{
  "n_layer": 8,
  "d_model": 256,
  "n_head": 2,
  "n_kv_head": 2,
  "head_dim": 128,
  "d_mlp": 1024,
  "vocab_size": 2048,
  "activation": "squared_relu",
  "norm": "rmsnorm",
  "norm_place": "pre",
  "norm_eps": 1e-05,
  "positions": "rope",
  "rope_base": 5470.0,
  "rope_fraction": 1.0,
  "qk_norm": false,
  "attn_scale": 0.0884,
  "bias": "none",
  "tie_embeddings": false,
  "parallel_block": false,
  "init": "normal",
  "init_std_qkv": 0.0384,
  "init_std_o": 0.0477,
  "init_std_up": 0.055,
  "init_std_down": 0.055,
  "optimizer": "muon_hyperball",
  "lr": 0.00639,
  "beta1": 0.95,
  "weight_decay": 0.0,
  "lr_head": 0.00537,
  "grad_clip": 1.0,
  "warmup_steps": 200,
  "schedule": "wsd",
  "decay_fraction": 1.0,
  "decay_shape": "linear",
  "final_lr_fraction": 0.0,
  "batch_tokens": 32768,
  "seq_len": 1024,
  "doc_mask": true,
  "z_loss": 1e-05,
  "train_tokens": 300600000,
  "steps": 9174,
  "dataset": "wikipedia_en"
}
MLP neurons of a small language model. Each row is named by its layer, matrix (up: input weights) and neuron, and shows model dimensions 0-127. Each number is 500 + 25 x the weight over its row's rms, rounded and kept within 0 to 999. Numbers have three digits each.
After each neuron's rows, "fires on" lists the tokens most often at its 100 highest values on Wikipedia text that the model never trained on.

L4.up283:515513494459472496520514514549494478482480491428493505536499471514481504535506555514489491464470502496479497520486549430427492500457494525469518498498495511518509491523478470559537507502511490507522520477499475510502535485523525505496535502509532499460496495483461516483474493455487531472478512515520482524513505464485497448485511558497489517509487497475466494507499500462508509569478
fires on: ".", "w", "h", "re", "y", "hi"

L4.up850:484484476544478540550480534473507498491489456506479474517528444483468482491503534519490497462531532475497503485512505522540474536463483512469472516525477457479494497507493504491460531511529468492486495511494437517496508491563540481526506532468515489474529492484496497472459535467524510496513491549488492498498523500492485487506529500503464500479474431528490482516507471496487494500562
fires on: "\"", "el", "er", "'", "ma", "ing"

L4.up144:467483475481494493492512579510478507490516514499499471533514493550520501475512493485487520511508458461488523500499530494488474539516506480473457513505522524479552511501508477547529463487476516515485506521506486496484496515485469506543511489522489459538474474496538504482485476480479502531509486472477495494463468509516514513515490467512523493504471514533498524493457480514509525511450
fires on: "r", "l", "son"

L4.up4:517497514494479496541508460550497446506520484522529500555478513471538502522530512495515510492526512497492525545510490530497519498504515497528516527462466478496569486497512530468477478491473477484507499505487470532486511515495475520527483514486519535488479511507511467488519507462501511524490478500509482474460509481470466498512496453530482541539527524504515494483490555521477468472475
fires on: " Ro", " Bri", ":", "li", " on", " The"

L4.up416:508471519511471502474512523474473510489525478512488460486535475492547484472489501516501565505530507493461467444512446503494499534483445469484454462498501491492471517527493514498536487482503478517492501498531496502474517489463545523510516501511521510511465504496477504496487504531534487479502468536494526523510451478538504518507505502529490491510544516515458502520497517500481484477467
fires on: " Un", "g", "n", "z", " Pri"

L4.up6:477497549527521475472507543546554510491513479498491494467505509492514460524501485514573491488471522509479478464491491500507487464467458482512541502474522503557494519501466485480512464483509519507495494487481556519479498500484488481503507478510496494468549502511541523483451518517544518455505507517498505505512493502547458531509530461490515482498525518539484498471535527516515499462511
fires on: " "

L4.up725:535473525561493482524502494484490466471472518482494505491485506498508521531531485513526490514500494551506461511530493493487482515510487500517518499491520526485510495463501501499514490508478501460511494501473494465496535483524499500486506476511521536519524525464497459496472553523516508477502515488494513524516481432504499505515544493493497522490489494443491526495507486407510518460497
fires on: "s", "es", "ing", "ten", "les"

L4.up667:479502502506461502492509523515487493477467484499498457559491481497526494498513511465503539507481505519464473547505438471492509538522516473486518451490505516540526494459519503514424500522501536504545493533490524501518482509509493498488542477480463540521498497522532457488499506556502479494493514502508493455465491498531473530568519487461449453532496531520494480512478482513519484488468
fires on: ":", " 0"

L4.up883:498553539513522511517500512500480501509485508493488490457476467506488494532475504503491547526454530478535498481507471541515533509510522501496562541482545480454494515468509473485498459510558508487492522478475515464500517544488510485546498517479510495522487509512475489532464496559522485505469480534476504475474436501504495500512512477471483479489501499478492507466512451523473492522486
fires on: "d", "sh", "M", "z", "s", "gu"

L4.up965:506523530456446545524502513512531545491506506549521498524520545538502510526468476503513524504503522515491475433501486449499594507544498490492473488519500521490504519518457483460500455470494502506461515473493499493517460492517524478515526507499502484523493534500500528508492487471476516517514476501513508499488479509482517516466509541516486509515497510494526516564549504495494529483499
fires on: "ed", "ted", "ent", " live"

L4.up254:491482469481500529510475566546544502444534535482485489520509469516486497480507447547495489515512547509485457482475493498505507551522521476473515528477518496492479516505477459508488482491470510520487476500521508509533504507469515521530514511460541527474466475479486536463504497511501493518445496474541498493460509536482508470512521496491530483525509469499482466486504527507486498512477
fires on: "."

L4.up196:525498492507529493457502549517476504482497514530466516471523465471474505482516507465454523489517471452495497485464538494519495523477477493499469491475497512533496462486508490506529495489480516468536530469529500467491514488489507531501482490516514545494523522441472496515482471484465508495480507546490542528495553475523523510512528479526496476515517489515504493491486465459484514516552
fires on: "\n", " \"", "\""

L4.up65:522468474519520511488460502524492470505503478511492511485531478483489502538441466508484513506531469499482518469504521534517511526489528516488548514518521494475539534478477529517532527522509501526493477479513535493499517546487524527514504469498512482478460436517511465528505506511458485504513462507471505520458528529500496519426551524523465512526464493434508565490456473495451524514506
fires on: " (", "er", " than", ",", "s"

L4.up122:455497527518504500491513513531472488496501476490478513461545530501466496500461500505431516507510488500499491507539498509515510491504514488435505478496552544503485471476514456491492468510487504496534443462508548495557479482481498499545484496474525518505456477528527459458474488477546526483487513528486510505489507476541487473473496521502476487525499505512494432469486544496502498504505
fires on: "ur", "ar", "ft", "ad", "ak", "k"

L4.up600:448484497478465502528479517490510500513429472489529506431518497495499524510483486513527492481493531564516460497518494458485506514454515485502530487494484498483514532492496489538492513524520501511497524485503487553540519495519530551483496474497490477435476523484449471527510520469461516485499527510494508492506503506507531511470493496484537503493481501438533514496515502460499506481500
fires on: "s", "r", "ers", "er", "ry", "min"

L4.up301:488516455503513499502537478500459478488476469487462538527506462522513475523502507474556498469512533501528539499540519549488512491488510472474497508484490508481548499491473520483520496510492494462490510507502412489495490511538489479488495542511488510477498463418536494530490574510447506491480458436507499495487472522486530497508504537481556489533520500534491508504523480524484485488492
fires on: " A", "or", "ment", "e", "l"

L4.up962:529516522527483479506459518536530527440512460494508523526490537531512527501515505510492511507513534495481544514520494487513435504528498526537516518483512476518473518493450514541468537500474521523513539478521464481495446525528557500513491461518535461496510485533481522496494517479539451480488496475506478485478470506528530523508499517499512565507528507463456547500509490506480551490484
fires on: ".", " in", " di", ",", " |"

L4.up284:443502500468495493498528499516519490487495463481485479485564483502500534588504497530533560507501470496481499461493531492512517479487538530536510496504471528492457514543494471504501507464518477526522475522480509531532484503482548486512519503482505530487458511476482555530511510507509463505490508514507462463485478487538487522515484553479479469538486517491503491507551522494512452499533
fires on: ":", "ot", "id", "dy", "ide", "."

L4.up499:513440491497500519505516534483477502547556494463524502493489454482468506496471511504493539558550472479515468482477542538512554511496535503451476497527477534500457485539534472514496511525516474506527457511478514501503503484449509493506430479505514501512496496536493502506502487505499507496518488507528478571476530491508523482513520472445514485505468527510467480479509464471468502547518
fires on: "n", "ly", "tt"

L4.up59:537525549459516500512480485483512457530500508515471510524513492478517495531508511520521500471455504522498494486516538465526525499469481507511531496520530520462500465481476498503521531479469468473478458494518517504506504487508511518530563513525480528504497514441499520490488474500489510495522499479516453479461473501529543495461504568550511497498530503499519488537513482514476503462465
fires on: "lo", ":", " of", " a", "ly"

L4.up642:499474498471496490527474511527512493558519487479482536498522494519534494489484516488505562499481504482514509475465490524517482492491489498523521502476474510473531465466465539497541462512523503509487487513503533515502514529486484547450483486491530490503511535516482479479512496524482478531479523484503510447488514512448507523499525530474578486522539502497478507531520438547547540491487
fires on: " Lu", "as", " Louis", "gin", " Hu", "en"

L4.up971:535527500467508476511487531436502483473513435496462488524556485487456566564476461472522518465501538488528490521474520526526506523521485546545478528489464490478466496488503492456503500480480508505471495493511495525511515476488493550492540494499539509463453500496516537463475522516467512521493509491497542527484458498509503507513484526509476510470469489502496515541533479491504505506476
fires on: " a", "ly", "ge", " very", "ward", " free"

L4.up756:556528495535515542505498504512512541499507523528498512542529515495483505476548495470528482474489506524507481478484478503483486552481503515496476502512448475500538500469534485517522490503501525481545484491522508492496523516502495538517460497484494535461518520473474465493518512485504457507470527473516500493560560509490475503512498550530490501511471526489493512464492513525518489457494
fires on: "er", " Mi", "-", "ang", " Ko", " Ber"

L4.up909:486512500511481480535557486516519482478499484480508519485536542463508463482556515534492510492512536469514479502491510505530513498497463500502488502507518520529511484455474509531424511525538493454526516542525480490525520494500533509484501476498501507506508493462516469469528502508492460455525493484518532489497455562504472498467532476478511479557467530488509482536501493532510472461535
fires on: "a", "um", "e", "\n", "u"

L4.up678:486479522486559509509547520466496472460484489495462446476458500510521478503541471481543494514517512489497464509504480491514496528503473545519497488539512453474478457544487502433419539508495496489514515522521489471483521493479450481483493495489506475501490516500502492511536527522526508498496507537478445455474532531460501477477461482479493506488497506515523516500475515488470482528533
fires on: "st", "tro", "z", "et", " World"

L4.up890:524462463499456479511493538505483526492480492477518507538510484543445505501493528513490497513488465477514473529469530506460464465515477515500495522507495499523460574476502508523520487491510524536511486506495531463469511488501531533482526443516504519501458497462499524534490527488498531503489513504512490472477468542485483500482488464486477458499506524489538492494484529498474509516497
fires on: "g", " |", "s", "r", "---|---|---|---|", "n"

L4.up151:502472533495479471502523525498479521536505490547446510478530468513483509500568502525468525496469576527486465482518520523500508510512507505523485478493501462445540545474495500512529487541504487487491485472477512485534495507457459499492460498475498475515493493514506504503490518526468494511443546509486508490468490496501494518518477482515544486497481466485479528507527536506460504529463
fires on: "ch", "le", "N", "W", "m"

L4.up58:496527491520537481535476475465453519483505513473480458544480514456505479490527500502568518487527544452512481494502541479499495474508504437478462522470511494492490546507471496510475504535477516554505543506451493504478483495490534520540495535512512499519514529500479499444508520465523475487473486479538514484509507515474515468474508512533503482539496487516491526520495496504496516504451
fires on: "an", "ian", "n", "se", "ish", "k"

L4.up156:456513514526491500496516469493457515517496540458509490487490451499474488502539457505513470474480508506512475481483503469556490507492503505474476441505553478515482494553479573484485504491479509488466510500484507497514498505492483494491548495468509517486515506542485461483506470491463481497473450458527490496533485525525529519474521527523506487503525493548540551519497511518477513515515
fires on: "n", "ish", "se", " English", " French", " German"

L4.up230:478461529515539472513544526495484480499483524507489481443512482549498473520479515510526501469500532472500496530459499505479457504504504519489510482515466488519503471532516464509482496488542480538508507534500519441503483506498497520512478500518490503499517499423500470495507518493511512555483500524480552463518521532494490493494530533509534544493501487463552525434525479476495514523494
fires on: "\n", " (", " A", "y", " Ch"

L4.up831:492479476479501531497479541482426500484532495500490462493504493514455489505529503493513483496492488538515526508500506479470449528527469529496486482466502498489476473492490468524474488538492507538473532471500528472484490518484474522568507485499530532500553450486480525532463489549499499524523504469546512486484493503480460473512476531491494474485447477469513534478519511505474491483528
fires on: "\n"

L4.up752:494548475490502509501552522546509517494525504458549472505509499473489498542497479524565528507490513507502486483529512529518460497477463512514533486481458515510504505488493521550504476503510495523482523484479515565498491450522511501504494490518521466477505439487513505506495509508533476467481498519565510563498518527467495494523500486475493484484504446487505501510516504514484504510506
fires on: " ", "ri", "s", "R", "V", "."

L4.up560:521482479484442488481492484500506539546528467480457466471509498508536463515479504489530498489490557491520489532499522473499498493464506518462501468493471471505519565484493500480467523501513494526503480503469493471448526457522478496450493486517531502481481523534529524523481515519535505485502517543506517499487532490504497501541489513494495487551481496505471514490512480499467473499519
fires on: " of", "N", " /", ":", "E"

L4.up116:546510520519496539496512479527466493475540516514529491454440469588532473488500466530517455522490509470475476529506463440489530490476516494498526518512480509480523527527520471473495446501502512542480483514487472497472521471456468511476486556505465510459485526473495498518519517506436502490546495491551468500507499485474483518481487538521468538520502482482523485483524516502510508487523
fires on: "ed", "er", "en", "s", "f", "wa"

L4.up433:441518493510497476491482473493470550508497502483468517534505447496537528479483447518488517508445538519465530476457506520478486494542529505563538490511482482479471481526489503498481519494525497508511520544461438519492520520474512526518478474488469454519467525507449486517510484521523481546550518479478500544518505503542460483509525484497482482471524534470457488512530540528468511501494
fires on: " Pe", " Pi", " Vi", " O", " Su", " Di"

L4.up310:502524514507495533501498490461508520530462452496491528518540505486494521474493513516436511481502505449476484484484506470480488533457534507499464490524501481511532509544549451526489532492504478476485475509517458471522510516442514528479527497491483482473528517475556487466475524545544470522479473540483516497493494508476483499524485524541525503489532535483520522480518516458507462509543
fires on: "er", "el", "al", " El"

L4.up326:491588465464525509504521548492470519531506450557536440480512491512534498495516523502501465459482516453529525492439485501440498502534509529499486513501514513494492477461519542492510463514511504476492464428485480511480532553494500515511501482495530528519542523512481492508463483473497490527455466515527503536547530521478517463492526474486510509493538483483499488487498469459481469494533
fires on: "-", "/", "*", " +"

L4.up699:494506499487497501517493509506493525511499497560533511505478488530487484505545540531481516488509542483548473494534515476508532506556478512518546501480470523474515528483553518528531542529518509502472454485505455436542481487516533489481494462495507523460528524502482494449511528498494508498489500555514470528512512492510525495505471517510460506469555522464496478555506535453476494515511
fires on: "le", " &", "ch", "ing", "ling", "y"

L4.up393:494523453463531459496531448477497501526449484559506487510561481493505497508461504468516478476503510479491506493475530500505475491513494504511459482489492487503489498490455519520465481496481517534496482487515468496492499507481489500477517481541479480492476497488486476515550527442547533469508517491493469448507505479461490478487535513488499496486506505499467508509536537509501496458533
fires on: "s", "tt", "k", "t", "z", "ke"

L4.up370:496502499497490465545482543477416483497548540444486497493513482507533466493548493539526469502514532498504493518489503534481473493462499448477480479517500501510486463524479496523477453524488518488516482490521503530522495462540482489467515483477476538530512522500511490464546483506496517531472511479492467502532501446507511515463503481520529467493533528513535494503525517475501503487509
fires on: "y", "ome", "se", "co", " no", " some"

L4.up527:482561552506492466513464522488534484496518450494573536508469495523489469497524475517512490487511507478489491518480490507482517464506508479496498488552554469482503527495508520498495470502465480513517491504465513491454502506489557539487455484526470491545549543535484499463498532502543481494510514535510485504489450554480525501522541495423483538496504505498538500487492504507474524520544
fires on: "et", " ex", "per", "min", "os", "und"

L4.up94:500463508493447491491494490525478532509509512521515517541519509487532495550486520491526496498495507482546500522525505537533558480497525497512545526467508518494463523511508481496531514454517516492496517537478451533530474496546478534530469486506477482506498519532466500495461543494511502537496504483532470499531513507522521470477490500467529513550519509531491496526500462492502521489503
fires on: " of", " |", "um", "ul", "p", "d"

L4.up176:476492509543498502503474489468472558493480477485519475511481515472462467534529513496435480509528494529513511504524503485497503520509497500482487497504514500540504518508501496503480529505546536499481518449497523486513522492467516517476497517538478469503522511462457499531493526536543495491457455501501465509492524478501534498485518444494471548509484528476516482508508487484493507542503
fires on: "es", "le", "k", "í", "way", "š"

L4.up613:503502518531476500551484492504488494521489478498467481501503456491485539492504483507495498498489523523499470537521522516484495502536511530479522521489489529519518469506466507495517530490478471529569433506501485522485483511444497465469477488477556480484485563554491508463508451477508466519488516546537477509490521514498524503567521485518493457518536525498485521485439489533517486516504
fires on: "ly", "ro", "d", "ing", ":", "t"

L4.up56:563511445534551503500487485500488551468547476483480489486536426445498516524497486505513457469467508495501462481518540493493504480495472512499501519526474485513502494484494502472526487440482521508491507502476496511524492488476501490530495532519517497499506473482522492519532502516538497520519482468505475473507477506493505430507487507538479497460489511517506479464517494474454527506508
fires on: "ic", "S", "s", "z", " with"

L4.up566:479507490494489518543467510484502511510518479529502576514506496514500478471494554475489473494483515484479542515518494496471481508505490447550533504492508468486497478516508477521479554486538524527533477516483507504489512504505504517438464478527524507512487511522499537490495511524473493539481525526499501471520524501481552524484493476490503498449495507486465517517461500512483478500483
fires on: "–", "/", "ion", "^{", "tro"

L4.up732:487496526481492525469490473468502556522540466494519465487535490525484549512474515494490510536538513481530479493513517520504514518529506537488466483488504518506495496552510512481516518542501513426479484439508466500530505465489524500486441512473503604469489534507541519535504478496484529488505501517476510503493529484513501508551536476508497483542468481486484506504500538498507485523521
fires on: "n", " School", " University", " College", "or"

L4.up630:477526473492527533497482505506538487485474496500499558536489473459538499552522483494560476499492502486577475445516557504479543540544486478520476482498498456470545529495454456467497498497485474534441484490499508489533471524533506495475516555508519516497510506505513534480520485477497497536543490473505468507469508509463506518487495530465445498504529491515529511476563513515488517488481
fires on: "ed", "d", "ted", "ated", "ified", " released"

L4.up446:492527476513513484510535503464533477472518495492450475474516524550489473527483500490488484490512448459483460481523475496547531464503501533524479502494489491496475483500496475475477486459507522515463439478494486494494496494516478562511497485506511495467495519530522504470467534532513524510527507504474527504485504497485521513507483513501492501519520512539479472536500467468516442522542
fires on: "et", "ar", "r", "g", "ter"

L4.up236:512483513488491547451461454479507495469529513520461499520444511484506504526510538513509508458518489469487469499506469486463492508498548498501527465462518504499530476477510493500511460490459465500505501530526502466505478492526468474533505522448527541547500517471490499507508478527474508496508544520477452506517490518471514471505481523538541481524462491491509493517469494525496522500483
fires on: " ", "-", "–", "ro"

L4.up702:470487496491507550495467519479486478492484499563525444477542521494450484488519500537499515465506516519450492495500467467479533487466472494505499530502504491499487515484525483518547443514503483509486488540513518497525491527470488521519501532469476539500491529547499477474463474499462534459501482440483467515496546476499465536473521506540485483522512493515483476531497531529475491510490
fires on: "-", "ver", "f", "s", "en", "z"

L4.up896:509534502461508522504506465504470544508515529457514529514486515466535549463522483466527529509455477473487498485504525534508467512497462517506508486474500498468520503490467488499494519446491496454484490501498450509421479528530494497490540472474502517465506490532479536498509445537467505467496469503483501489468487553543505467468514488513524443473465524490511523519482460524470528471522
fires on: "in", "us", "u", "b"

L4.up1003:517518520417485437542481511496477463542473498489495526480498492531468536468483519543493510480526524533501526518499485512496471501516525466498493489527454497479502486531497505511516504462447475494534543485505559476506470528456481467540498497520525527517489512491494500474498474491488474537500501517495467528506476507474531515489499497512530481512503472469475525512505501488484497518537
fires on: "y", "pe", "e", "ke", "P"

L4.up439:497504470542540527517523536511520480456464511460491483539536503519482507513518463514537494461547570538516512499498524543495507525496506490508535484492500473491496506512518513557484494551522538490476529507478501498505505505500494473511514473472487539485481547420507517509469510488465475489507531524488445460535567498539474527518487519479458503532488476488468494524530462506425491477522
fires on: "y", "or", "er", "om", "ol", "el"

L4.up253:478526507502506489445521553494524495499489499536504482465493479525522492468503519492484529446513528523472548484534514490531470500473453523530524509474506534513525522468483530493499519479523497492539466487462454533502449556520535530503499504478505478518485481525513457520529498542496518499498486544542497480475458522484519490555534517572516482507503557494542531522493484543522500475532
fires on: ":", "app", " that", "b", "pen", "f"

L4.up155:512487537470517446513464494529500476467473506472479525497546503509515485449502492492511507492526495478487493529538463473525478490494544487524477475508491560465509507517525487493502526491454528483537467522504516493509462446473495519471499499485488526558493541487513504484463548460508481465495460517474484510518499458511482532518499556481538496520475467524457473512493542462526451498481
fires on: "ar", "ak", "for", "ur", "il", "at"

L4.up997:476564480505504487489476520468480485520502478485521543484530495509458527517495467519443507463512471497493492523517569505483498502495480497515477472488540486488467536530463488537512473510492502532479502500479500471467499523489485515480539496508485481512500502488478526519484453514530452521514495481517528499548502533474482510479501478516526483527514484489524467467527539462504485507553
fires on: "ad", " Ad", "\n", " Air", " N"

L4.up787:525503495479493503509494507551495538514491519536492515517536523502496490485509504458471466500501466527537418472516483511495509519476515524488536516451545543479518501468481495508488507521512493527488521499477524522542533539516503495467534532456507507489537556512496492488506497467532456490521482502498486508473498520542516528492486545511505534507484511473543475523519499528450497498516
fires on: " /", "im", "ri", "ch", " appear", "equ"

L4.up31:476506503496505452562518472519474500492493526500528498518536421488495464548515485470480535477500506494486523506500501500457520539468484517481507501526561577494507479499544523500509553465539490525524512476517532531516446471467525445518509479467503492537518540463514515482497499546530503501513492525504495500524491508476499466479521483479497528489452542528478517489508473488476499514485
fires on: "I", " II", "V", " one", "il", "ut"

L4.up270:524500493454461522489499495497477530461473453496509499531500509500507507507504438478503506567466510524492532524525487486519490519479511528491523549484489543537549516491531498477526517479516548517503518473534515456487468493500522529527503526502514466529489558512509500450481491523527496544482536457516507498506508495518500495483487461483490523480498521486482508491503504490520510552509
fires on: " of", " per", "d", "wa", "le", "it"

L4.up72:478474514502479516482516504481464513492551530504524538492503472473524519491456520520484544525505473465489453507469487509482527483497523487478471545504492505510521473489530451520473451499539490520538430509489490511492466515527528487457462493474530521525533501538518495533464505521463492503535513525450481512515523521521509484497490498503515519522511522470493474506453497507463488522489
fires on: "n", "g", "er", "fe"

L4.up187:500488524474467480489480504543508540488561509446488521523489520525509459474468451484491519487509465498468517506518517501520482507494518453535500490507532516498536498476500483539520468414507530513511516481534532473514476453502500459464499501466517497534547520495505464522502520507483551507476504490502523494502481533492512480495500481508520527535468525485504521483497510509459503481495
fires on: "er", " we", "r", " player", " he"

L4.up879:480516499483504486526527525488532544524527479536506463516479501530510534467524519481541497527523438486528507468528477470479432504445520512509475510499492470492493469492541441476550479538473546529514479468506542514496476473527484461504460499518520488506466498501530525478490525465483504504492541514516491506485484517471513518469484488486489455546503525497521496512504485514528510491488
fires on: " 4", " 3", " 2", ")", "."

L4.up701:503539446492516538489484469458491491512497484522529458483487422488527549539537489492477454506484521497502485521530485519517498515491506484507513499477540493518522513491545512488483489515456489544509504525474480503522464493495531536487527489501501511495456528523526486478513521514504534555493549517506519493529450527529469459497464498475440510461523525489498479488490499493489510500508
fires on: " |", " C", " trans", "M", " Com"

L4.up544:477540480542568480466491533494483520495485502518485491475500524494523461530492487486470477527515468465490505499498482505459563511451477508496525504509476561472533503445508511494501516502513459482485485472536477537479499516486484516517526560474497510505500513508519486490457494479516473480520453514500478507484539489528511501457530507495510473505520516527493486465499510516541476508513
fires on: "f", " f", "ad", "ent", "ta", "ic"

L4.up603:501497467443492467537469498463495504452492494522537475482507490468466523496486525487498464492492526496471492470460502488485494483541520505518538509475499487473474499492512495518498483519508485497459486504519498482495501499427508545477475536463512518490536510526476532447482474520473545532488495472507525478449500474556508465510497451486493507504506505462545458510510524494461470495435
fires on: ".", "gen", "gan", "S"

L4.up441:469481482470508504479522458489500533533538500490495504506472519519493456462510509495491486473548525471504478521460494542542526503543477489495483471500553499516504481538506513484508458477496475506500551503508482485494507533497486509492504519541500521505529518439450460530512512481532492507521474497518494475524525508478483500499493503491517465450488467456504484503475490543531536514493
fires on: " So", " so", " Z", "l", " West", " north"

L4.up785:485533476495505496479534549527544516539483449472488463494499499517493546537494456514485490494471413482499489462511460488459495515472510508547466473489507502494533498448522478520502510497471511503481505485531468466522521500499484527536550489517492480520482479492491476524520495503464494501497499475490521494511496476513492516505555523515547489497518506549498515430512456493472484491495
fires on: " f", " w", "f", "ut"

L4.up947:492520473526458498479478473534494485460519472509525512504500484521518522459486495465472474520493493488489497454502501521491478521478472525494481502522492454479466505522504463545495517485535463492512563527498525486485502473553469508484526438489488518485516545479479510483525510527524455530490507483502486526475513521508488491492468534509477499459489494499525524530480536463439521458489
fires on: "c", "se", "e", "ne", " Jo", "r"

L4.up641:520518482533490502508528516472477509521525453504466523486505482526455528482512446463478528500528477533480498538539515504462498503534498507493484487486501456491505507461525534485451410495494494543509484485523529499521502527480460497511476521511518456499511488520526505483514489494499518525459508492473518495518480508491507500494502464499490462517509520494499519490483499464529455499524
fires on: "ad", " Har", " Ad", " High", " high", "ver"

L4.up616:497527499481469508507484506468486519449515485529527508499484520536453512493526483492512499569475494499543520538498497527492456521523452529548503504481515514509488528532521504477452478535489502499515490531498459525490499512568452500519503506509530467490499477514485462491497503525497496478469484481501469506489499512494491475486485488522460520498456481535513515461543473523481463517500
fires on: " ex", " did", "ent", "\n", "am"

L4.up294:496517524513478516495488508470489463519470471533541481489528451528487512485484495506521504534480503495482489469487523448539499492462470473468509492518494494521520500474473487500448483495570500503479504495476470499502521466473517483545519499508498475509473520510467494523508467517463537496476513523546507505495496547508506511470453446525480517502515472494503492555463530510467488535451
fires on: "t", "d", "ct", "it", "ter", "ist"

L4.up969:502464489485483518544459474453481499505515493558484480460517464512476500521495508528543485436516472531505473535466497481517520495484477511517496523533481494471550491486509494539486499471479500501525466464489498516496485465448507518481528485535495503486547530477535485494525535477525497463508512519501492491543554498527537468526524485486462471504521473528501502453516484489520483477494
fires on: " he", " she", "er", " it", "in"

L4.up147:486482506489495496506526483469511441535476487416514502544560498489512508520482483532514488537470539479472447483516459513488470547520451513516509469473506511454462507506465520506527499487486524538512557514454527475542503517503487513468502505504476538490508480505507563493489478482492521487516527529494493505451520498517542498485450500460501483501456479488497483515481473494499488471484
fires on: " c", "ur", "c", " p", "mp", " d"

L4.up857:484495494552477510533522501484458486534488461488516454475524508465511475481522518526537489523476450499458496483485489527472515521481479478488455501503471497470498439485514523523563500529499509460487482518497496492511530467476482490507482498520515525482498506549533510521510520459481509460506515489484531489467461512508487488543553514498481538529521464497473497558542506503494506512512
fires on: " United", " College", " Town", " University", " County", " School"

L4.up223:467526476530501505481472510506537521505475498528473471466509495495536521484517519485541525473506516484462500475498521434549476523502512539472490475460449501522492497526491451481519501460480513460508521487482480490484492537524459523522446501503566517532483516475513515531451494497464538459490496518506495492506543479506524497508517509543513503484478457537547521454506493469453517487542
fires on: "==", "\n", "===", " ="

L4.up738:432456540529501489505546528516461493488548523466501508496499503497470454488505504492540533506498510509496510514524502512493492488542522466508480513536501485519509527520477499519504496489490494480512519553513515530465512495506506456464564505553532508535525464510532483502470466523484501515516534509454491516481463499538500508465505507525512493509491455495502495526476506487494458503471
fires on: "ur", "n", "er", "y", "vi", " defeat"

L4.up902:468453504501520518505500528486531501563507508502539474505439484451503519484536466515476456522504493519462497508507498514464491532503496475505508418485559555528497521474538524475497476475468487486515527520501492497500515526467523472493469456498425487505495506515484519506496504518484520438511503486519474526517518535577537490518518508444500492523490523493487534493484516462465502474540
fires on: "C", "c", "G", "n", "f"

L4.up487:504503494485521543494437510503507529484459488465445489489498535512469506512473502486514527510501514545504512481501530518462502532490519501434508494504463491511512507463503505506532479541486521522501492531502473517519509483470550506455513463483519482536509469505475497487477468542556483520494513491469513500481494455541478517511506508507491501552500515460460472449517530472442546466501
fires on: " Co", " this", " Se", " each", "e"

L4.up459:499534471511505529503509548513483477515497483521458510518491481434521498473505529503498476473490462478484498483482513490469503501487468506509495513511535481485530466551466463466501470484504531467513499458492468504476525528536511454494498477497528441489500439491454499509479507500504505528472498464523480585501467465477482509509501476500520459508517515441504493470495470484499499510512
fires on: "'", " as", " /", "/", "et", "*"